From a checkpoint of a small transformer trained on Wikipedia: vocabulary 2205, 12269 steps.
MLP neurons of a small language model. Each row is named by its layer, matrix (gate and up: input weights; down: output weights) and neuron, and shows model dimensions 32-127. Each number is 128 + 32 x the weight over its row's rms, rounded and kept within 0 to 255. Numbers have three digits each. A neuron's up and down rows have the sign that makes its largest values positive.
After each neuron's rows, "fires on" lists the tokens most often at its 100 highest values on Wikipedia text that the model never trained on. A number after a token or word is its count.

L11.gate299:121110139084147133098112097105092116076201101164089055144128128140151118144120085097113119190096067126129174144166111189120134172063151138123153165159167172116094122153130151127132090128096116150107137175070085119124081077115139206145080133167096163082127117081152125086135151100131121124
L11.up299:156129107150098091131108120181089153136110209054087089039160083123167164194108093128177148082092109112150097106131129197164123077153158109077133173109128125156149111106080134145110144113150186185112104114185181096139121141095109124147134126157111113130114110132128183150161113090162121138
L11.down299:098117111088139165180092132109137178164139154174116120121095100134119128142104169078150202052096093113115132086145146102051083148119112108144132133136128101128152106065116153093108159105139125113159146077176123181118136135114102156133125149085128133165114111147105090175083139096051105080
fires on: "em" 41, "om" 21, "ol" 11, "ou" 9, "am" 8, "st" 5

L2.gate260:153149122155096118075073162123081129175171106080142151160131089130157146102123114105077116099188083144109087137156099128153120110128088076153121153127132128135124110150097106191132122159179104092112154194133193123152091154068093100203121133082117107157084175148126101126175125097192106142
L2.up260:140181097173137056039129138058138127122158112177139146201086134185157156110160039097175103138142105088134124179162094155123126114099079124114095146102141126126131151126142120152126072145141139133109199122076144123140083144109108084165155130079102099155097121183125132128140164166141125176
L2.down260:190122112180115110044123155069148083129107121144175125130112117145121149111145088113171058135162098174131119150139146133118126137072088122137082150110166122182086154151113113169159119146162147098136205103106161153095106143083095076197101120114164112127116143168054092100173113165132139155
fires on: " det" 23, " fin" 19, "-y" 13, " =" 13, " stat" 11, " character" 10

L2.gate174:134142155138112084100145147149124146097182075104109133140106098134184055146158130139082116149099097110157140130071143121069140040108096107104155144148137099122138141113090097142084081108137092120091101088095127148167134129114130077149103139105097109108085166146142157045098117099101133109
L2.up174:100158237158111090106117162113125142186123107140152122176086138120147128152129117201143150160135127089102125174158160127155167062116088099116138145142152117093131138152146149167118112108165092115127053052120104105166146080099121098201123139131144106122111176129144165074143158132101105100
L2.down174:135111207160125120105059146117138162190141089132116148200065095039140153129116129123160136136121173131124131183166148145117096087114120095063125154148126147109119157115165173133136116112103087142143098122153145147149114106099062136172156107163075112130111175143176129089120130093087129162
fires on: " ad" 31, " Sm" 18, " Cons" 17, " Mo" 12, " rep" 10, "-S" 7

L8.gate265:193151082110100137151138110082136056128141200116173045161077127111116113084106169115140144168137130088125148091108152111096154186146099124116172146123137115093111208102057104089115160094134107101134100150114132141131102080124078100119150060131137087098133109138126072108064089144170159167
L8.up265:144086124154161157136103162104095112151138151151084065114166137086111127102101140117118140104119104177100127083168117120130123153156095081139100165144155085137128129136064112098150152127120062171077085082151148203132093066107122072140145142160140103195121144115106111111139118173127225154
L8.down265:095151153148131125119103149108082134129071133135147094118185133114114115149099116084144077120179164126108133127115098126073085124179103099144092158193113133150055105095119101117161171118140135136104133149134083130099079149114091108113098178143097112074096084071161096097136157158128135146
fires on: "h" 34, "y" 20, "-" 6, " h" 6, ":" 5, "any" 5

L8.gate148:116157176180069107087063104138192190153133112119131087162137165147167113152082121087149132125103060129120124076151147067115155181162118132082087111094148107125145107077125152161110107106101111174149135092104136183191170104113107097116169186119159136097137130157096201131085125150180150105
L8.up148:097180188107111123034091145106191063177148140145124154177091152109123134113073088134108130128118099120116116156107114143114127139193154145083158081110094133108173185088170145096148092146148118152194122075123134154112124101134121138085147130156099079133084155136091142155131097173145060123
L8.down148:104115215143156098080169142165135113142159121111153165152106114113133141111102148123112194115122096150163143130090143185144150066152123154114183052145090104126143140102199139127141089145162132119177124112108136142176105105058081114164154073118104076173062190113200077133141141198102167103
fires on: " Ad" 46, " ad" 27, "d" 13, " of" 6, "ud" 5

L9.gate271:134135103177172125039116151117085161128146145143117139091123022138189129136113133129145164097148103140161130111117123154152142109181169136100116153160104186151126129137150130150140139122155109096162141108100121084166134148061077099100045160136135163089133134082109138168052091081166158151
L9.up271:117130119154077079123138081157128092168150096118117124130169112172120139109106115115081116111134150110126117097114119132124219115159161228127125185119157162108115083101126112052098154120106087146172151147132098134094107158148175148099108112131166153080133137042151133114155099154171138141
L9.down271:066114185092107141135110198171157099074176120120124075147105151102078086142144170097073081082170093137117153141182117096084132166127132128078165163141083100121125119121084139139136152110149083095134143170153101159183098147168122151160146126156106128061153177167112076167106151133104138140
fires on: "ac" 28, "st" 11, "and" 8, "d" 6, "er" 6, "b" 4

L3.gate197:133128149093126135117115135074194102112165071110157172167124115178093172152120102090124165117157146141113102146157118148117119120106106083148113131113157128121025174123130125190159115171057132151094124162085186162119113171138133102124171039124147181134110178154084091117097178121099128132
L3.up197:158138106101095145128101171089179118102139071112139179179101108126091151132072153096120150075133163142086099150178113105137175116141096125102152169109155147131117203122155107142148122134093120123066178182126189134094100100100153153192145082127138144121118173176096096132121139141087149118
L3.down197:134120078120143122111113186125133169118168121132168133161099135106107147159126142161107113059136141143093097156208100117153188114100105084099132144141145152134093150053134102150152153121127158109112157134136124121077106063069174095163119127142136082116097199144098074107127114142116196172
fires on: " inter" 24, " det" 23, " fin" 18, " opp" 16, " University" 7, "ajor" 5

L2.gate156:146145096084084059155110186195109119088150162041111134101127140148081133100087015122163121153128140145147100088126125103141096141134109082116111130127160069144102162117090065136061125212106097157119146162127131103106087194147128123115173149103151094091150165161135094159106132114136117157
L2.up156:144078132162143116123111118178099140089140142111111106105179138129127082059121123148103105148103156136136110119141096126131098152115139115104142095142169131115087129092164180180031138196126088134104134103117102194154176189152132100165101124103123139140144157169138066188161045128171117190
L2.down156:134156133101140111077138110076135162126110131162124094176122159111109162149114128146099130155117161099100129083178083127119097103127144117150171095132160166139072105114157225102096142109137145059065197079200109133118155070141140143191133181138165152123120111146165029107126114174166135147
fires on: "ays" 24, " eff" 17, "ves" 14, " es" 11, "uman" 9, "ote" 7

L12.gate194:118091129141147114122145134128160147074160085137117110168076140140078150128135098161041130139123176080137093169088148103126152158067108142163156170162150125124111112105155102101138150148131159085135027139155161136153040131114186126145101132159161112109076097115154088121101133060111126156
L12.up194:133100126120078133094114084147138152081128118084115091079012084145082110133081100133143144156129136088186150104178172156155138057095125090130170158084154148150104097113089153195183131173134151108163078145130147115147152155167106065134177134136139141176143075136110123128112109117102084120
L12.down194:105157098161127110093110169208094103097159120109153169094106116095072171106137175072169115146112108114145143130142067131164104100069108128119132153108179137094104101096123172154122172118111178157116125087152158146118150138155099134125098135124140173118133094125128211164129127197107173152
fires on: "ol" 24, "n" 16, " cre" 7, "icip" 7, "port" 7, "om" 6

L2.gate185:132147108128134060155056191124124173129127166139156081120104107159169177146122152109164157115117138111155121143116153132097158128124149152138144124109122185140115152126104094145149151170093119089165130122100213140104205075116094152086157130066095068118203101151104132109104140159111144165
L2.up185:124164124059143105110175113174127146142154113131145076106139124074161146204121164133110111047178093122141113133076165168140160116126128157181126133128168185166130104079148123127173103105077147137132109139138145092076166123139119152110100220109154161138102116134111161133114084131131187100
L2.down185:132132099115176122118127125093125166147154100118196076108129106146120152159128185130062130105140110191126122108065161143162104134115113121084106113113127174149143111074131105159124070142111103096134113115152147069124099097122071117131162158107114193164138188087109076109162091040127157169
fires on: " ex" 65, " det" 23, " th" 12

L7.gate7:131108107011111118144087132135119198121138127122140116087086076155139116133151146026081157089181124146098167101125120079107140118146162138151163115098177172149117163137076101154147140144154153160146122143104126118160098124181042113131114115084132101119131134116110131138127072143164128058
L7.up7:148179179061123128169077078132086167174137072097160079058168078149103134156158147115125154080132091135120125101127087193198118109137129102170187089138152159047127123129149111153136125088128094141145137100112126054153105089082085073147137130090161127128178141146160119121118105140141113025
L7.down7:181182154133093131103105083113079136147169109085142090152144079138118190122103135125116160124163088186129157133159093151165107052177146083133152120203141172077108104121161117159167151086105091179106116109139147135097113067113076092098146160133178113094132106128127121138119084124087158096
fires on: " ex" 52, " Ex" 18, "y" 10, "ater" 9, " pro" 4

L2.gate252:140132117102121121153109119097095131131199186151101148164125107175186054142159119132109179129131123100127139142146139149079035103086153139123128100162111070107095127104146130110152101152135119066123115114149173152108119166148075114178089063118108086179132130128132141172146103086143153130
L2.up252:160122118161145187140161102070089146173164121161133122170095115054112126140108153135158159132131106114179164150201089113142182121151119146087085089148147123059199100086144144149150143133152118103141129123131108153114103106109106132145147143144075098201119179107098171150122105100160155151
L2.down252:153094126146132168093187126096109162191155153171137109141135125079153139130097168160143114097138126089167148161171147100115145152147166106047046112156089074156171123099213124121143154124147120088129159145079119167089127179140082099147135082116115119176184195105108133177164138125135176142
fires on: " f" 100

L8.gate245:156157152121116095127147079135135171117126085099033111094061107110104119186130172091140136106112154132093050077120089153090160125090138150110110133169117152146103163135125146167126108134106136173142152149063119097099094118164105118091114114145103107138162090141094134136171206130109094099
L8.up245:120190150111128097129129147146096152191155172115087088136134094149219166153077173113116118119121162100092142089149176098070132146162114181148083131122114161176127082139174078125175112049115156143161134077120039127135116142093155134082146117072078121112149077117075171154150142161124122129
L8.down245:106120182186119135127137119126141171164152099139229178144150179159124104146114118136180102138103127165066137116117061080143123120126144125131120143101154130100124095133126133117121138197081152143155090077174134166098124177135120191188144135175109119092130108142136171101179098122086057144
fires on: "ar" 62, "her" 10, "te" 9, "ow" 4, "wo" 4

L2.gate281:136164105098146085166112107147083149134131086166172072073147070132171098176109135129137115140169130079136122156135171166158169056095079133131138093098108128145117135171151067149168107135138145163162110135127185148132191112137113151065091130105136192146137155186139104093185111082115089133
L2.up281:140150097144098088112091082065079172125128108115144087124204116082206136163117082109134138153120179107102121182153128164176157075096070177120107084147134094145117170174152133147168139138099145169138170151134164090154173076099091160064141098105160170166144131138119146113113177126119135121
L2.down281:088119085159121105160102140103082098104103094138191068102135125070165123176131120107131067169148128100094173171156077147188141138083070107109114070137138068154115130132133112172155105114137160121167158098127171141111150117139058159096125103131130150128160173160119128143179126108077111151
fires on: " th" 47, " Th" 41, "Th" 12

L2.gate37:096129136127135079113123102140154150151187100071099167183121129084133126122164122137130156204092112148112123135110100158114172119162129144089092139158104125124179081109191118142216122193112117166176089138113124103144140180099125145252183138120143094118148164120130170099135111131150099151
L2.up37:121118161122169159110110067134125119141205160039105117147056087127098117141164135117096158152117185137090129131136078141134156115157154133065103135158141140124167094076146148119100117116125109087154102087127106117084105135147040109164077144171104073094141129110129154073148106106187131128
L2.down37:159122147143118104095066132153102165187170134100126176158068102087153048162166126111139112118141118171147171156135107091139119123134088170144088081156123140184120151096166143142124148097129135132147106099066109157129087155161050163166141135143061106177097170183162087109168042101099145117
fires on: " who" 68, " ad" 31

L5.gate128:107143094092079118124160083096119159120168164131191183107085116190200153126091122137140110160152166049164180100163213091111052098147147057099126147127143144120140105098120137042134159174147132178096155138143099089134115083118136157171117142091096152146148143179120134131127106128137170172
L5.up128:071165132061116096104148105122167110128170125131172179141131114142183186078099090136114130172126147049194129123184134083087044138189144136159154106099181174075121085118121114090144152193153159181066134139129089109140103102129104154168103139079096144145153163185097151163146159108096120176
L5.down128:121213101134123122091151064058164168145096143128136130150139100119141189119192122094117163206100142063137113165197177092098113124136160116104105094165129134139118133127157104102153167169097144141161122116133109154115131173129137097150124044104123141110229151135102124145144055109234151140
fires on: " f" 62, ")." 24, "-f" 11

L8.gate138:157141138166083121117125140114145124138093182124093110153162106145155003096118140118168147137104136138100106073079170140105143115199180123140109126148095188095123147176104091119145129147167121167140136140115104135109155116172100092133127067080111064102142143183116140110060109090094185167
L8.up138:153097137144112096090113131103146144100100165173153111141132120071092127096144077081163113145147120124123171101144096096098143123182115113142099173169122114080125162165107159132106125148133082123100141122144127142102152103192079084130092108138100145109086049166091142103140064130134136153
L8.down138:117103133187146133117131134127147075132067164191179113091144121112142160193162083153114113126159141123165108162152114088166130105124109135108121167154101111092097145153137181163156116075150176107093137118092114169153093146161171186130064178118094142172057110131175069123094057139155030150
fires on: "t" 21, ":" 18, "l" 11, " /" 11, "ir" 10, "-" 8

L2.gate137:139112069117100157128107137109128093151122095136159136130101123132194134105114175215109090168195119084134139160132131116112075086165175148123106094130177151079148092110137080094074150148156142128147090135133126152104099092197125130208150138098083143165079135147177123158153113153104107130
L2.up137:088120132065099108104138029137109133137137143145124155110119124136130129113115168142116112124102150085169174163159177148145093124108125029136125119088152119097142147096139123117140163160167147078118120145126173118107103128097161147154191168154107141201155117105084141181159104077128150077
L2.down137:109131128082125165121239053148161168142134142166158112099130108133166134120091109068088159145055118084175138131148210103096131124117105088083138126134100088136080122127205114128149130120173138110113141104139126117079125089174101105131114111135085136113244140105117110198145100132141173126
fires on: " f" 100

L12.gate47:093108121156141114111118085172121145099107063102112119093169158102144078067144125146126162095092131134148188171076103134140092174115166110121120131097120132193142072113126123173185110144181198177111121049159057159121111116142158142140131117129076143163128187174154083171155163142136084129
L12.up47:139102149092149187083094152123086135166144126090125103117108103076149115148141102090153199060143108138158142156175133112152099087109152124140132155073159152177112101030126087177106129073169133169116116081101047119089134144148083129174131134131105101155134174102181068129184076139145134168
L12.down47:094117161120111088141074119163107126136092133086088128131196139116148112138193090131139152068084136104137149151203090124198127116099211154146148104092126125157135159065177093175143100094150149126157125113147109158134101146151116150123119214137093084094130118129112128113165131090129096152
fires on: " he" 57, " who" 17, " they" 13